config.yaml
n_kv_head: 8
head_dim: 64
attn_scale: 0.125
bias: "all"
parallel_block: false
init_std_qkv: 0.0305
optimizer: "muon_hyperball"
lr_mult_qkv: 0.4
warmup_steps: 200
schedule: "wsd"
decay_fraction: 1.0
batch_tokens: [32768, 65536, 131072]
doc_mask: true
train_tokens: 444700000
dataset: "wikipedia_en"
MLP neurons of a small language model. Each row is named by its layer, matrix (up: input weights; down: output weights) and neuron, and shows model dimensions 256-511. Each number is 500 + 25 x the weight over its row's rms, rounded and kept within 0 to 999. Numbers have three digits each.
After each neuron's rows, "fires before" lists the tokens most often just after its 100 highest values on Wikipedia text that the model never trained on.

L6.up707:550497470535486480484502543487518510485467516499446484480540519529474468476499465517519479509471521525470512488508500502482479489502488470510483521511530494491498508471521478480458487502564495502531506473463468502509544513497479514507485465528463478492457513522467526496535525477518513468463497533498488593531500497482497488484549466506484517524485467510517474469448506513519490507485553538525515472509521517519507485550444478473510501530496473496486497523513478519485501498458533485541460455493512499489487543486497513483466486478536516474523547457510501490479501452488540512493525537509544477521486535427495499542504513526475463491469481486524485498454536521504490483513527474464525479454455482510475470507488490493481484528496496474536527509472542491526526488515503
L6.down707:465496498477505498481506488525454540498521476527541513503478509477530499465529489469509487491492465491454489511473488529480496455459432501484445499503519533477494515488496474486539492488466549472493495516518498489461487478516518484500518472496535458491513504519504453544496515496442505517460537520486497479492510499513547486518466451517497540455535521543498532529513477456505484479469486483495494501443471521493517472466511493476489497478514552464494504523432493476497507475486479573488500555520509501527492487500470502533529486483492524552447456505521502506488518543518498478521527522499467544498481512542484518462497453482539526525520509524495523530520465533505510477476516510523492508526505508521470505507522499500516522504490521535499492509482490514512500525483524
fires before: "\n", " to"

L6.up328:453472495515448453551497489553479543498470478473495471507499504548497517478504461524498504532496508486526543510471506480501538478510492509503482545539496533479509497512513506473490521550483482514506472548485536464487455491494498471490523480481529500508506499545493487452493492487486484512500514534509480505492504454435530485528472449504482536482484466501514553500553516509503469529528484521553507476541498503485473499494508482534464480556522499491479512518555512487495530513480490559548494508498548484409516479491499497481483456522502493485467471505472486550490482465492466487545478467480546516486504471478487508489472492516536467526539532469498507505528512513505477520508504499520475495468490541544481504454471502495528475499466438508509499491489495475510470498497466
L6.down328:514484466505521461523517498517479539483506491467448518458489536584464454497518553509429517529545508542500526529520489548487499514485530482486462514471532511496491501528483516445500492460498489504538517458529508544510501504536505512488498497507481517518468518506462539497489482481507500485488518521484512540474510500478497524486483483512418481518475485485514491519511518458485502512495474492488490496507488494485492496531509516539461488484529538492483509516463471524519516475487502473513501482509508495463462466499484482518529504493480482513570517499526496456512501514528468537513500529507522539493506489502498508521522484491538478540519541546527482514481478527513554496523492484472519544542459480479541515480525542474490475527499547502527524507478509529507486503498466
fires before: " ", " |", " Democratic", " Labour", " J"

L3.up343:507548500503529542515495501496469459476509475493507471507436470491509503517519493509501530530521516504516469511478545512494444519518463549485457519540483469521482448526467537513507521517502539539490502506494511508508465513486536457494511478500484530472488503482493526498473513512483519480531513472550495486493547438534510505481550484544485487494482507513494480472496519453505555453473470531488523507532483507472529508491485466468476522495507488500534480519549511521504475531478464481516491480498472461494500497528481534463483511505562512542495494514514451507498477509448497509486547512513542471533517499506471450535479520527495476558523465580535495483512466564499453507518485503488513522498539503490514481506498509510535484502488500483456482533457516479532506535543541
L3.down343:493481460483494484501482489480528499543507491481502524490554516524486511483487529507496494487460510477501533503502487473533501486495511482513545505485508496475507514484550485475509436452534491513533498535514484512518526469502489505519508535495480480527534510477508477492513507486494511516471446521487497501502494552505516483522472524467578517456507497492495517521486523507482455507512533496494512496500531478502479511486555505558517554482511495529474515547479499485517504498548493498496486528488524595501505500479503507533506463482483504461514488498494533488521504470540515478486444469489484497466500491508493491469504482498493536496466507453489509519492524436492519542476545516503492477501475491493505529504516497488491494518542511514544507485527482502494468510491433
fires before: "\n", ",", " ("

L6.up1908:459540541503489447516497488469471504490517498541506476522465499498433524495459513479531495513497480523534487474499514497443508538491556505500514498503455482536521546465436530478473497507495530501552484514547535505538500476487470503511497520529463516472472502511524482531503514528455501531458508498519536483505479498491508523504487542526501543498506510464548483491523516514555505458498491509489488453492463510495479473526501493500543531493476474493497476491498529541509504476534534490495532477452461492500521549458526543487516466520524535483452502509514486503514492503546546450546487495516498478499518517501489482473508506462444504505485506521468510500492532514474534514478511526468475530440512524497518499505538496544493489496460519513486564508472519473492523487517496
L6.down1908:509493487507494552521528558499493517481503506507527521506512513510552466519479532501511438510529465441505463532556505538487488515498482490500494473514490510474472532493478520496514453477515477502506495491536468445509514473479487575504536543489496492465504467469510507524493483529528487504477497469510482493504511528434486504514465547480525510512525469483457483433482498498503498551504549513517490513446458514510501529504498482507501508453459469507471486478564471452510500529467487517497493531517507538491524557510516520483486497521499493513524472535475457526503531474495521508500490478485526486481497517520552512516480514493436492489470518491468484525513478473498498500485505504540492469470489519484500478505543519456470515536525519504473499473516542500480497482572540
fires before: " ", " |", ".", "0", "3", "%"

L6.up1370:484560508485497487502522482543518501465503496533529505527562467496509532492515473485465491515472525486511531500522497498479525521486455469519486517494485525470530525500543464495465499471469503510516515526466501516493522497481504553517483534506516515503518518495519508511488479512467493481509531435515514473519526503515504499479489509546517543534483481512477531514503524473527506452531464495485486506461527528480489523461481543519531512503523469525532470554517472531478484523472540531447518507469538518477520492486507521491454548491507512523492486532495492512458473507494526484441460498489484495498523518480474483491493500503503487522494496493489461498505496502489510486504485511460458516521504499528517491505498465488523537511479520515514502491475504529531511452488505
L6.down1370:538551466502525510498555483524506492488523473513517488479496486503524509517487490518487541504462455473480472517476499489508522469512521522456499522473520479520459491444464547467492518502497475503520498488473514490502485487499521501497480518502499524496504561485461526478538494495509487514507508507494506528507529464535519489524471504540473503505542476554514495495477505517497477541461515512517509524493492510501473470498486484524491537452522509497491520534476508498511474494482476518518478447515527472488471495506497503517470500477540458463528447487512511506504499487551540514507539533503542497544495522503462500499515508508500494495480492540485497488526495489520481437469530512483512542534505493521514528513500510497486530486522472504503486510491499528503508461491560
fires before: " ", "\n", " Capital", "1"

L3.up652:511489494497484521538526508531491561533504506503494487490527517511523534487491495468494517480513502534520505521495492509502488513497512504465435530474539459478508524496498484510492499529501532483516499449511443465450511500488516471515456479497493558515494487510526502513514446500531508527475461478501486499538431500461478529550530528483474530473457489413482528552477483499459499503518435557520499498530523530520484526499541501456526513471485450484517500488478507495481475514479522488539497516524474515474515456536501543483508511501538507526532494523488503480527540507528459495529471493500538498498522455473507471510462507477507509535511507491477501502441474518483515494485433515517505509546507465510516532513501514543520521548511503500492504534494520523475521508506523
L3.down652:527532491521516491494461534518493500478528489474508502496525520501508500500455555478498493512485521499517495529519502495479533494533508492501504507482514499462499476507476512508465477472516517514514523460534472456465470517504488491512564529478455510513520497523479524540477493480531542503511472519492496458493483508515532527545506519534458503499473480506441490469475528478485506481500480485500487535436521493476457487524468514485467503482498502476469493472486494524524543466510487470473509484499520531473475487491474547479518478479527527495545517450488496526510461514491517418541488534485489496443485560482519512501474507437504467528500505500503452534506495504473486519543505518473483476530477458531485517536487463526512483501450484517455511507498501536470529533509528
fires before: ":", "2", " ", "W", "N", "E"

L3.up534:517525512501536456479518518452496464501495460507493489492498467484499480517508548490501515508482457515502500533456510497512482521519521505498519520515557480507488530475460512453487524493544524489508551507487502467516477549540528482506548464539484525491499534502480524576497461487477490477568514468520523561518509482492480523484495531471495457518464520477460487486527515508522485480463476505531490521461486508467509519484485496471522490470537508528518494492463539484519496547509496494507481470464492512508519501443524517486445523505470518510481481500519460496535490543519495457502524480549442497515463489526489525502542505491528494514491485492478498495464506465501535492492472480496483534499469471480507492508506505506512516464544456494491514467522540549525535531467519
L3.down534:474465483509482506501484503515557475497483522472490512490518522508485511504448490495510493492505488522498499512540490488496511436469491498511511515480465537531515475527511482559475438510501475543511521511468485536491492492456468492470509544505547464504464497525504532499484497472504528516475509517504497448509534549470514453489562501552484448489515472518499517500513504472504451467551511554492535499528497554466506481524504514501492500503513507502478516518540486493531473473472451491512495475510545499467478485546501464488528491521505467480544525493459483497507482463498450479519497536529551513452528497499497481486492492506505516496514504538557548501505548560516480512493509506480514474492528509502510496505552507494491519489500504508553500507510488460511469464539462
fires before: "\n", "|"

L3.up1727:499539535507501453453495491464540487495496523509479488487497473547504517499522490458491508483536519487536484458476521501480442447483461474524490541493502495545516546489517524476463526477527547476486489471510475489503505497493533494513531509491511486539432482430538533508523504420489511536476500508509529470507511451516480532519542481461488548518491459503549510518538519484485545535471556521528486523475533518478508478499507512473496474495493483551492522488488493508495488497474525460474490499531497487466475472527532558518508436465507512528511470536508498530524505487490522490482489472500458482493547522508519504513534447535492452508552509481508480513529501518457536522494510502524489485481488512504489511482484551520514484501509528501503523512486483482505426489510487
L3.down1727:489443513522455529511512484494459500519451477498501497522508534499445496474521468492507456509514502473483498521540477492504509528512487534484557484530460499499521472495531517531479481535512453559504502493493516475499463525514485518520503518488499518493521507557527501492449497539489518475474514501511479483513505514494498510473469506534489456502511485461513477548476485478462512456530520501515473466534507470519513512516501497525498502480538494448499550512484484522478540481500477494506495465513446521533539487469499494461465482476521497495503530467467463477463541504536505518474503546503522483529497461527465516514497526488499542446502456518522457444510534535509538473489496511470514549520464490475548484503540461490475475486486499485527490493542486507500544484472517
fires before: " |", " medal", " /", " –", " third"

L6.up1224:504512538532512450519517502547498526505495477511520499493458522477542510507452492544508495500502537473491538502499465484505485500529514508535508528486495539516472514511551502556516477494520480486479521467524507501526491530470492508551549528512504457484507485472485480515488502532524519485472500450475505487514513528495480504471507497510545479484494494504516486490482520520512539472479462489450465534474502460504471483486503498509501504488482503500480490501502510538490510457491504497474440527493549485549478487553456505483474472513471465523506538518523486560505494516526500479483490506479510502534461480470455535532485527465455497498518504534501486499484498514518500460478479445525525511501503512454496455535520533490543494493497511550481467487510451487508482526478542
L6.down1224:499500482469534449522523515499469496512500494478500480481527497523475497511542489471497477507492468469462501503511508482514501513465480476487486522506500500490519424508497474526466496460501462487477505485507531484495483473533501474462512479496498484514455536510494466513488464474509513478518496525491463505508564471456500485521490521477529490510469514507477483493543513508471477509507538479522520516519468497563500507479484510447510511506555530500474494486525418510488504534463501500508521492519466518443485491450495465506528467495500502526498511512488509475512519489528457510549542463519529450472486482486515497459489504473516490510475512487464509545508515457508449541535547498500507488502502516531528533501528488544472506483533514515504506500531492523478491524495485
fires before: "\n", "-"

L6.up749:512506496517508496496465522518508473490488464532521492478503525492485505492517493457479436502498534497463510543496511515503483525509518522515510488495525474496491511486491517491515517481500523465485481513532521508554537480508523563502604537555505533464534474489560431478513508498493486517486501491494510501518514483478507555495544494524475550502533491508500528482461527501530505499513468490496483526472546515489521507497454495514504464508479513475508473490514490524469553476509493484494535501452479509479502543474468532508525530477533516515515540456502518470506469482517516500544542481466488503490504478535502473534475505454428517482530477504485510475514486522450514488529496509497493513511512531482527502492500507526498433518499528493495527482494499502472562491521496
L6.down749:489522460526495535491552502481516507498543500463522498472527510505482486493480502502462516534515455503501466464483520472511511522490517455499471479487551532478494487500486444506525453488527521527567527470480521499528462474501470490513519530487438496490513507446542544506477553473501490472469481501529537461467482526536467462512495443496509498487501478491478460473515483519494477523538529470514500478461516507474516500484504487492498467517483548491495490512503474507504479486453505486517505479472499532496493490503471496527473505506513442511498504474522507492532497501522462500524522488485511467545548509500531550487472454524483481536496497483454469498519461497467534493477501460507511470511479485487503491515542493454487544502481507485492486487505550503529489448546498
fires before: "|", "1"

L3.up1617:503526510470483505500510500491540491515509495522454508534521523493497485495511475509512515472475465553540480498516499534504502463526542514488493481498507516499521462466532505507517522519499482538523532488507474520473511510464498519480513479437518509445489513527569528518474481514476493481508498509488460520502482501455504511519476545507512499477557453477516500487477516502490515498508542511575531521531511492532499532530473468495436493507500508528517548555525503529488437495536461536504509487522483536482474498518504547500443488473490513492521502507506501524503490491515529508489529445480459513465518509461490439473503544501515536550511512557474485499514497501504488541516478534525487531460487481520498498511543523479453542471541492477514450497540585508501504492559472
L3.down1617:511534511471442494498489505507488491508547490525493491485529511470497458471447477476521516509519462519501496524511493467531522488503523480524489482561497503471506492527503510506504476475495535492530444523470496538538488482463430507472491513511522519510492522481449439525467503525504484531461524474554509523510509491497492523494491531509465476508497481498487495523486514529545554537526536451523518510519488518496484485500517517490519498505507535475488501540516494474492473478521526506541552508510452518475507554496490518512474519489471531509503461469491499509540527460482465495485494520494458489493493558515551445483497523507527519553504500481477514469544496523507507525486441516489501560510486499479454496436464492521494493482518508508500533473509498544541484501469518
fires before: " to", " in", " by", " as", " on", " a"

L3.up1419:498493501510499527480515522455537484450500517538535489514468514491483526481498497481462511533523567464479523438507501552509488502497501503558539451520495533444563494528462467525511506501482519487535495478524500504476505469490500507513484519482497489481515489510456475526500452511489514546488550477507520490490456467488504509483533492524454537505507539497502561492529489503481477488509482470517464501505519470519509497515529538471508500463540502466527496485504511519545499460489520538503490507479490475500507502470508536440476478513478486433478492494511504525522499462503512497519500454480532531521523515559529525482475511481499436508516503484484508503513481501508482471465500465514513494479500527484461465520477498481515477463464539514490510526465504477489541484491516
L3.down1419:525473499468495524504480490508448483520449488483475484488515511507526490517534531542506445517528519518523509529546499494465486495477513517514539499478504494542512547457495539470507516480479452469505516532508507458494502535472534492495500516483545515528520524492507539513478510493496457495486455512509500469463490538521451522484482526500559498472569458469553490501506497510468525463480482506502484514513516513500553514527513450486485507499502496503512507489514476499486510517523469465489460517543494520479514460508484539519494506492498492502486507515493539489539489524451456486538494499494501477420505471479485496496481467467491509524504540499524481536478480488501505488512468497471529495537510498526527506541537460493488528514528495471547514516535477530503466479493478
fires before: "\n", "---|---|---|---|", " ", " |", " Goals", " Apps"

L3.up1010:454492504518490520442470502493515478509467507504468473489510456490505498519482476529494527489492525485475479493479501485508505502466529480519466484514498528466504504499539527501486536514486526494471547522472502465491506529518502515516486487513531475462502514502525465459504498516509473499492517516468538528482500494512468499541455516486484499508532511499505502490526508518506502478479531522483478485502466521507482505525483500491542435492494501470492506550497478450501499512518475516534510509551503496537551539544526538485506494517478462501436517495473499503487480549505471462479538473509511488498509479498488541462542497508529472484492500507562474538498510493506496460493545503515473560515508491516477505460443518449493501452501488538522519515516464511493510487496525
L3.down1010:536510492481522461536482567518482515543552496480510529507504528474480480485515520493463539511533467498471530466506468475475502482526483526495511475513513513521497527533494474490533495464518541497521481482511509507519518499459470490503526487503500495502520526487485510534524515488484504496517488509513505534548492477502556480508503478535530490538497501499502503466510546475490482517499484509472483551526521451517525512477460544525477526522504507533460518529537509555529534527437510482493493523436480485442485458452499494495495465463514523493518473487542498483519499494514516520481500517526479508509478530573503488514476460510481500524501522538464502483488506487499480497515472516499508481497480490511503511526558481546524490515482485473535483481511502493491506485486483
fires before: "0", "9", "5", ".", "3"

L3.up1821:538497524520506500477539479495544522516527492511441480465513502472466529472463473509487495456573542509497458487534505466514487497498525500497485495487506448513532476475474521479496495475456503516493443407534506509547487465499463471534530506557502530524510503529509455534504480486486499562548487467497462486524486520482538514524500488507481527499527465502463542505525528500473515516461476512514469516456505532504491466493536516496493480504500476496538493523485566526545500499515479499521486513475503498470546559531451535467526502503522499532474516516512487513511522521488483482539480464471491500509491509488530532523476514493497496471497535496505478536476483525485500475541486525490481499511509484487445524455544515506505508458519520499478511484492478425512572504469505
L3.down1821:549517501539475456484490476533508494489534508537496478477506514467491497554494503505514518500515508472515493471515458471486568439520533460545470482508507528507495476481485526483493491503476497462481461479523467500497484479438461513525515464495504522537557527483474497531533513506503528495491470495502500458492469534490520526473507521492524516471517503484485517523509502513467457482472486490488534464505507510538516443535503493484510483508473505454496461540506496494533490502507521477483488520481518518477488514503457497459483515530511517461521521523506484459524505521503498480548493497514516515475513490488507565485500479485522481511511512516542500538546506464481498496479499497493540550535475454477486491474477515469463504485488463512520496540515501495514509502519454
fires before: "\n", " |", ":"

L6.up310:533485526495494443504508469484480513474468476532471476509477485495492483530463489512510513490500458483535479475488544532515507514495565492493510474496493479512497550482464543501519456501493500477497524477519450517506505491475521489494512517522510521500513528489502437502483506529476469481501494491477507476465535510447515486486486513517483550495519508474479489539517505515526495511482505507492475501499516504526472531508457487522537549486495490532521500508515544470490493471544512521512507517476495506490536524467557493492497511533550542511451485501549506500529457534504506489451516486494492521545523516497553493475467508498481497483470499513471487529490470509524506474466549466510505514447529504473512471532524522503527492534487517487490533515491496512487482490489513
L6.down310:489503492522502501482500538514519508497494491531491519507479535501459478489443496489512479489508516523541487478545499459512484490477472472501507485513458490505467505537478486493504503487490527499492481462478498494520489490495518514522516499500500473494489473446529516521520464547469519490487486489503585493494501539433532494506495541486505505490477470481492465504463507474540516498544522477561474468472489506528514480474573492488498532534476477530460430482518479521530464524477499501529517520478483518525548520475523496477581484484485489470482503480485487453534522500522538497492504468507508493480474489513531510522495495495522512498498552480499499496496485496516522505492480497480453453502496524444505491538521520489513475535486559499530499505455549483491494525535525
fires before: " ", " the", " a", " |"

L3.up247:539546527480491497483500500469480459446495549517533467459477503491471551510497467446508501497533500520493481486503447452504516511500497504473471506508518482499504510484516551531540491521523533532498504511449465531512516512512495548544526501444517518495527529473491510473493518504428503474488519461510482512473489479458544515500498497450489471490554506534490513519476522484544497452487518499488503478534491523443509523466523484500482491447468506479513561508487489581530510468441479510496536485504501489440480488481496517530540508500541479468533488497513496475477534526480541512523470501493522524471513481479486487449495491517471564474486561488469520451462496500496495497474508489521489469487479519530486493502480481513536478531507459522524535481450478526515521487526486
L3.down247:495484511533513556540518469520511521532512509514521496505512485496557490514518502538520518507456500501447484493524490567467486477509524565515544494513507551514526496485484515480464501499487486502541505449527494480486490501518502477497530513516471504494460518504566487523506481511514477478486476496489514489498518544494511527468513522506498502507465496471478482479509479528468517530527434498483561562499514457525505505503512533525499505543494492522460473517495489482492477566537503538508452510503452478485509480507528506484489518538495508490490501531527503577520448474543473471475519485531476470583506460486490479497461542520505467491513442518498507543501497485509511516506462550523491529525508552505509471501491530467494501464482535515522516525507514506472488520504493
fires before: " |", ":", " medal", "\n", " ("

L6.up1346:503493504496499495503487496565488545531497525471548519537496509510464487493437510491528535470524512487488466515475466545476489497501485474485482546497547501456514493514455458483494554536498493548482519513519498522493501486435478535499533493465546461474528501482469467516509538487466513526495507525474507550514512503460471520514467547449466508480476468498511471483476458530530519510490531513460511488493518519504504508495473483466554460463492523497505491521580474499474481503476513464480472520480552507501497547464485489501475503534499531521507476537516458516489565499479507513458497516513515514495479484468512465496515508447483482449478468463475476449518511478477521489576488485530486496523470480505518446476499490507482513485462491523533550509495470526523498493531513
L6.down1346:504483467510503587502476492506488502489526450460533493461521513513501527496487518490475503508478485528484476508519487475488523492478512522507505528478485486512509500497522485501517477484499495443546473494475505509557452533513487465512510507516492493525503504495499452476502502450553487476498484518494500489470547484519493496508488469499513479554508488496499480524512549479481497503489493495530503471500514499502511561499434502508445506489504497515458502504502513512523514476531501506484501480454470489484491479495481464472456512512473462476527500502507532524532471498493509490521507524485472509513525490526504523500508431489521498510527534512517530471463489486487456512454503538499474500461514544499515547483524485487477501536515505479513514492452512472503471484505470
fires before: "1", "2", "ter"

L6.up494:492543477490502498520473542517472537449524496537576484521489519530505486532449444497486507526465526471545497503494509472509477530496478501489525536505509551506493518524526502504482464540460468494501524478505502472498492496510497487509506507565485505510539493550498500530473496442498452509471518474480526490485468497509490496575472501540493520520520526492474491474520517542498511490477490488504496482483503545530495487490509536539522475432521526465473513510527473497489522488508480476525510475487486550432488487526493528483491458483488488470504523499461535505473498493491489506497516498469481520513527503489505521509492513514514502521464516505495474500513557482510474554515502430455499477526482504511501477514536519525507537490508497485479481483493534501462464502472468
L6.down494:480427492493511447522508501439519528502497518470505508476501485497530492494539518495448489480521495537463502482494528478489513524465495502537468494462477500514507484561507489495483514479553519446498471501534538494539524472475506489487520487482489444496473515478502502441527530500440499509535430505501472482522494529489470481495467527480509495512475516504537494524490518502499510475491496469520522489508480521511500485524516504520552466517513492537471463570496458499481521487522515496506490510521495497505499514518507492496467506527466496481487515532496485518476536475478479478523503495516507481465532490489486486521525488525505476537526504503446489518485492514499488528507505459532560464535470485454464556492492542484539498510507488478490447499503541544518560520527481
fires before: " ", "\n", " ±%"

L3.up1510:503478471479496540461516516546477507543515502503504536513481513528500473525482531495511481536469479475517523502502504500470470470484522494493532485526488522511554483499477462472517482530478486516465522496530497492501487503499520494490493555463529504495520491517546518524502475506517510509461509479493478455515496492508516555525512545504471539514516482519500476492452476483481462483498495476539518485491493459504524530475558542472498458498498528533511508484493491519528510506474526510523487532468500497478495521500490474464489479477445463519528516519500502564531552489482501493496501495460526520450494459521460531516562533514525480470503502556502479499464446463513503479487494577500524548489512535519484441557510516496462516506496495497523455526487522509516482474456473
L3.down1510:533487483473492535492478482546496494497463534497525544499500456490510506470511484462487493491503496560499507510534498513478538435504469480557517511515475548510511501533472508499508509539534490554513519497488490515485499510487503513494514488515493499523492486489531500456473481463526463514503486467475530488519514494509480567524517492480505507535460481474497467538532527492482540501499541478490529493447526469514520538461463508509495522529505492502502520491503497517499536530485510497525486464486476494518508549441495479492521499480487507506514535527496490457453547488475457482551463548497488493482498481480506476489473529460487476531479536521526525515504478529478488532522533542483481506508474470523453538477508515515455477517533503531536476479486484507489504518500532
fires before: "\n", " The", " In", " This"

L6.up241:498508511500506499499468431493521518503500472497493477494516478475520542489506501514477491472484502493521540526493520481506517522551510451518492496494494497526570534480491503468514498523529506494498525522450498521479545497524567501490497513504478510498501524496496514500463493480486471549498502489534506520491503502534523481432520501490500501529475523473450483491520508497505443455481499454491451487517476541478521514522498487465522555484476482516527497490539499482457484506521512471509560522476532531488555533521504549459475509474536470490471517533494495531447456485516487491493477520469483479535484493492532510473517507491499478526517513509471503500498486486503555501536504500500493568503490472525527519505483495489519519500522493523477453491522482518504494505487548
L6.down241:537500511498497554530485462538505490497526507492526483468485527477503441517514496483445539504463508433543523523523431485502477460485452517493470512458531460515501525479432557458540504491455467524522530473501494479527499492479499482510509477528449500494511520477482559517535533487489477550502504505484558538549499506523517512481488494562497500522486485516495488462461507497502505516466456493493502464515496502461507504541479479500515524460480498492523490545502495482473488454509501497494538489530496520505522508474499497507466483477511526494489529542477495488513496512545478488489535532515499495535497498482496509492507512469476509495503487541439496487545474486486487458486537511499496525506524495474516523533507468465488490484516521555523472524507541493510484476527502
fires before: " ", "2", "1", " |"

L6.up55:485499503493518495514516510441559484506496494513487540513468446497535490515470465492510505504502469486516541461510488557522504496523519494450479516482515516452519522538543537489474499503527516496502500448560525485480490492531487547500509486548513481469503535511519492478503490469496495457515466497518512506483480538492515462483514532453503463498489511524489487505482485506545518494486530531472524504470453554485470504499503481489488440486506501528511511518491467478506556504494473480496524488529499500507496496557533544520472504503538464540497534501475479503510475479517469511452465485494515473482440480542495467463475496471492466491470489526543497510479503460508504524536481471533477490487473536536484538490474510484515474492499505514479494443571521486483472499461478
L6.down55:480514532515514518481525482496439510490484462478487515499535518503462503482512486449471537466508472524462472475488506464515469504480458514529486538456532484467479485518485514487520464513514480466508518537478507501510465486477498491495503496507522516526555474492515502533514481534476508507540522521497541481505537527508481478495516519503492534480503464492497525532523529493532487499518459501522491503528481471566524468492509513458516533513488465497472495492492455520480456471496530520535472472491494479490553501467454466490487492514547511514541500517439537512476503530524519513505535519510479517511469481498508491458522556487480513502490509519450531445535496528508521462482501508508502484532492522458568443485530484540535525504520523541489516511480453481488541452505519
fires before: "\n", "0", "1"

L3.up1297:518458516480511498509502531517481498496521510530444479531503483503486545515497468535510508512497513463515497483503498517512470501521484489543523468472487509514523500506534517482537541453463515543547556472471491480457473477517518495503505505468499502516543494493475518548474474508492491490500450527494525519500489498525539503495523481530483520494521479520493481531525529485498439502502534495505526477544499508534473526551462487503494484535525450518522504532510557499517521493501491454482508514478514526508525515508524513487501541462466476476523508511516522482520470506555502496490509534539508470503455518475546505512508519495506481480482512530508513479482494477535482507493514550472487460519510511483553523500524513468460493526571484502500452509519509491543464492495500
L3.down1297:486514483470502494538517489480508514493521479487553555500515475481493458548492499480466505490540485528519498501517473497497489502465488494463471508529527567491495516477506509517512536511544517474470465491519504530535486508511513464502522519509496527492490479483507490474505479518474504452450527482506463492476516533475457513504481467492456490493455527459480526517495475511516533493535475475476479503493493488491537489485507506491511512516479529503455512486496517483481493499494509474504506468516482475481506508480499469459500464508517527530505474482495477534479556508453499510489500520530470492503525469545416533497505488538494500515510476504497456467552503529470525502477502512482505513477484511500458474480492533510545516491463520477487497497482479518508542515480473
fires before: "\n"

L3.up1133:522487510496463503510512500481476539547489471529541521539486485450491510475448472497543472481477497487477497524470501516467516482468494506527445447528513502474509500487530477494519505495498470468501436533493478517518540487485511532488528496482548487529490523539499506499540521510508522502470511512506493490506465435464536497468485500510486558495503494507537499553510502517484481508506507489446520525524500545456478473481504518484463484527469467495511462519466523518498529466481514500486509574476493514478508504472514497518549507472500496464518493463501514512520538545451490524481508489449552543471522482529486487457527493507467462474484477514489481528498481509500511521420531506475501505475503504499481503513549481514552472460486500483468525482521510521549524478486502
L3.down1133:475523475519537477523468492492488541515492516513485473465509515483478496502525528506543511521559482513560513485517500452496513490486516464485507514478446499517477488445481535492505475494494505498507540498429512487493438494527542525511486480514508538481578506489494496512488512473491518520487500491490527474501517525533512482473472499558496543487463521509498529484530502501486504515487504554515535515504514510516471515481488454564510537490515503519530501497481507500478495499542476484472496490473520507509507473542536467521489465506467502531527521488474509507516470547495492492482518486487495450505459490555475511563505500474481527496455506490515473482511475511465485466511441512543514437531519516446519499473487503500471523461500515557503501502469469482494489522487495
fires before: " ", "1"

L6.up323:479529524496544463507475516516493498504483534507505500488504547475495553507446487516502499535488519532505502498484494530509540522514514479490515506489492521526518519504489535495483492485519516477511482498505518538479464489491502541475505509449538500509506514504439479490533479443510452510486514478460515510556513496454526493496462526489505530485535550505517521465504498498494484517513488488439500527496502475540508479527533467487529514517501477495528552470520479490496478507496475502479489553499503484502490523488523501487483492491577534500499530452555474505501487594486517548452478505507524527512509546524504509542503471462466510504532511457513513467519462508494486486477543532510488480498463469501439493491501493500529490458485512466500510521455481503538482523503496
L6.down323:503505523511516473516501516494467498487504507519489514493492468541488498526520445468494467506532516483494505494530500519493503488487507511458473541450488438507561530470531472502559471532503485518514522498495505495493510511506513509527503491508517491541523505528558485527514476500491547515505495525519521491524483482487506511510525459466473461494431541477499461508498527481517477524468532524470526477550517526520474490473505537514495489508478486523472494504558529545488509511505524505535504528532438495487481517482517492495474470513490521489539535484488512483505483494498492499441480459514448529507453488489443494494518474503504476471478481505497487491516504477495543532455481484464475502526486482460474508532547511495478536492443505476478519503525489514482499448554503
fires before: " ", " the"

L6.up299:490466518465490453506504504503493485521507509500510482506466511495535456504470497437532492510492463484550515538529484509481514466506495530515455513507534504518493470456501503542496511497517509508515517529537507488482477538479507517491502507526507536447463480516516519490452472539486536522531500508528457484507431526475489510498498500470481478498512528498468496507463497487538515495501513472489437511509494471513497514515497522445538458507471509500468489498492503518476517529482449521513471455481542494526468493500492512524490493458474492556470525549509469511502494521530492458468503488518503515487519518503455514491467520493492481488466511515512498451462549491500489462478509469485490504467530494491446463528509455530512528455529519528511520490479509564474529532494485
L6.down299:489452518520528487485517481455508533495455494530540507486491488536485464540524484447482476468540488548463505476526502512512516458452492458478477529536480531471528485530534492533465504487487478495514495522454507429515498533488538497522528486513459470541456497525537503506468473504512489475534513498497482497518523492501502483504476497490521469515480519546484502479506516476500515492510576521489516495511489522500469483484500507490511502472513503515450538460472440484485502511455491534537526470522516504471508489480523473455520489522499471522522540524514529488472539477521479544544510506504500512450479463482471509499513551473526492483522550523492497506411488479505492503531509464512535497481466488467517505473528464522520456505530503497523503465533470444496459503514535
fires before: "\n", "-"